{
  "vocab_size": 8192,
  "activation": "squared_relu",
  "norm_place": "pre",
  "norm_eps": 1e-05,
  "extras": ["capped logits"],
  "init": "uniform",
  "init_std_o": 0.0,
  "grad_clip": 2.0,
  "schedule": "wsd",
  "final_lr_fraction": 0.0,
  "steps": 7969
}
MLP neurons of a small language model. Each row is named by its layer, matrix (down: output weights) and neuron, and shows model dimensions 208-303. Each number is 128 + 24 x the weight over its row's rms, rounded and kept within 0 to 255. Numbers have three digits each.
Before each neuron's rows, "raises" lists the tokens whose logits its output raises most directly, leaving later layers aside.

raises: "isc", "alc", "inc", "iat", "ount"
L6.down2066:158149110145157118088113144137134103082102138158115126111089163144141096118151128149166132064118133130139154147129102103098102129099123162120107134086142122092082134100157077123130121130114192104131157159183148158104106102144111134109157150140152090099135112147148113171119117170142130146

raises: "ky", "outheast", "oul", "ter", "earch"
L6.down1987:125043136158124127118187144099109122072094153147129168146118152169111138162122124145108148121079110170127125130106104106132132138119164091103149136128149128133141126153128101157160135140137119136177160152145109142109098125113095086123159119151159169084121103138152139142131141126109134154

raises: "ially", "ly", "ered", "ral", "er"
L6.down1094:124135156091135126114143144129151100134108093150115119145099172134124079139091112165103168107082146127133115170151134109115134123109083119137115117111120127141127177113161145094148128138160101106113128104122160104142131165108100168112114107100114103124174145144146125160125142118124160125

raises: " his first", "ce", "board", " their", " trial"
L6.down223:109105126106147145111140115138131107130154144178122090149163117159179120094090134136113179112116151151096137100157112191133099171097159113179131141108135130165083117078129114127122132143142169127144143124143078126151125147125118083100138143152125148116110148129135120126106122137141097132

raises: "ult", "ut", "rd", "ú", "ud"
L6.down1575:140143134158129112103128101094154149106117135196119140127151111067127125119111129119140128129089103121093114128135148122149167121137079145097133144146117114157129140082160104122119161156138118134167152148132113117142104130161124153124179135130090137152079153123110144127144115112086149105

raises: "uel", "ire", "ales", "ala", "ual"
L6.down530:141169158134116137150144121135118154113101153111116161115123080102090139147116118147106110131126163125113149120181142143147162076169150167119159120106160112120117126077103141151127122100125143105162118163094143162149092140092148098147124148144122131115146105103125147114086121136121148111

raises: "ly", " Railway", " of the", "way", "ard"
L6.down1560:145052097126142149113176160119150118097126105097151145118148110169124127169139094141149121134124110137117092114163137138146100119065122101106130115104129142078129137150153113159143123189113173164153137134122100125153134175120144143125135114122141151115151165129129127145134079124095157140

raises: "in.", "in,", "in", "inity", "umb"
L6.down587:119077109092141128128086125130121103075152106153087140155113102115144145116147149142138092126123105135127128180126101133139139155133152143129154138156185111105160144102153165117134097134147142197160122103138126114100123155160115084113066116135138083093119129149082162144132161099148126137

raises: "ph", "als", "ñ", "us.", "ens"
L6.down1106:160122135166112122088140110132138129137120146145163124128105099109089154122118148151115155140076129142140091124143142118199160118089071105143133107063129096118144127136131138113173082091074158148135112143140163131116100112098097107096108099133143148098123134155130140093101141085107126143

raises: "ethod", "urder", "ission", "ount", "ajor"
L6.down190:103139108114127149113136121117147127090124132124143125130107197146157088122114128177134131107113130127140173111110077104131123135153155155080128134130146168151167074155137105135142149094096122190106138148134130115131128119127113077124135110121124158122132148160121160144160150099142092096

raises: "ide", "enc", "vert", "ver", "esc"
L6.down566:130129107155138165095152123144117123094136142074135109136136141123110099091154091122134114155122112114130145143125089134113175115121189139148157111129107100169094126127146152113107098123163190131123170171129141133145140148144132127126152112162118138114130087111191121169140124155131101103

raises: "ummer", "ize", "ense", "usp", "outhern"
L6.down958:138126150155086092098119117134139094097126148112161143143129135145166130102171094158132097111087126120132154130108113109084133160182119084122137153113122116128114166109164126136123105100136171132131139138121145109154116105084108096107157115111106149083183161169168130123157092130080149141

raises: "stitute", "stitution", "t.", "ps", "stit"
L6.down282:124149107115130110151097158124150134135105120135094113161107103100118090104170110104082145125146187131104064139121096086133154145120144112141127128108149133151084148146128120125133173116136129169165145086093136141114175139134140112141145117150176136164113129158161094157159121150079083128

raises: "ions of", "enn", "ip", "im", "| No."
L6.down176:113125079117127149060122145119098164154167138136103083113109099076121141129138099145093119149106127157140141090122139093089116151132125142158101158105093085140120122137143097154110108117146113128126157073137117141101106120154131110177131150165138107175119133131118132090131096127129143133

raises: " years.", " weeks", " year.", " month", " days"
L6.down962:102079161130095123141175169130114099116149101154133117128114162090133120164060146128134123116081117175097116106135115117181132145150118163143138126072130191125093102093122131128110150127137168114153139091132113163164108140163094128185157116108142149160115153134109145155145129149175072134

raises: "en", "ner", "en.", "en,", "en |"
L6.down549:110132112079138131104095136120092110106114129116109140118147156085133085141090135103159169129124147134111112138110160146091092123142124114153157091100111161137125086144120126142077160121124099126191129153094139126169138122124121162115135132116134120137138158144106104106087143135117138156

raises: "com", "org", "\n\n", " In ", " In"
L6.down1517:138120132102148129094169128146100134119107138123110121123158108133137139116079111145088124095115103144163137158131116174105161125092108122140134146125146103112136117112120118133128144140187158125129128105095127165143145150153111157138168160135123105150113158086121144120120132146095136095

raises: "th", "day", "ward", "appen", "acks"
L6.down1260:080150138195122102074147125139132128146134131159153113135192130121128100126162131071120176121123115147132160131136135113142148122129126123154170136134134116117122119048130146119118125118157110089169118105154104158143099123094106116138132119150149126130161125098151110092121171103137084135

raises: "'", "',", "ians", "’", "' "
L6.down2829:109153116178149135107113125089145201147121149100107160152120133171134130139133164091115138111121132129140130118113138124118120118131106138125152140132125140147160088161100201141128121117139172103100129147120136169164158162127141152129127152110116148110160165135119136103165171109111150091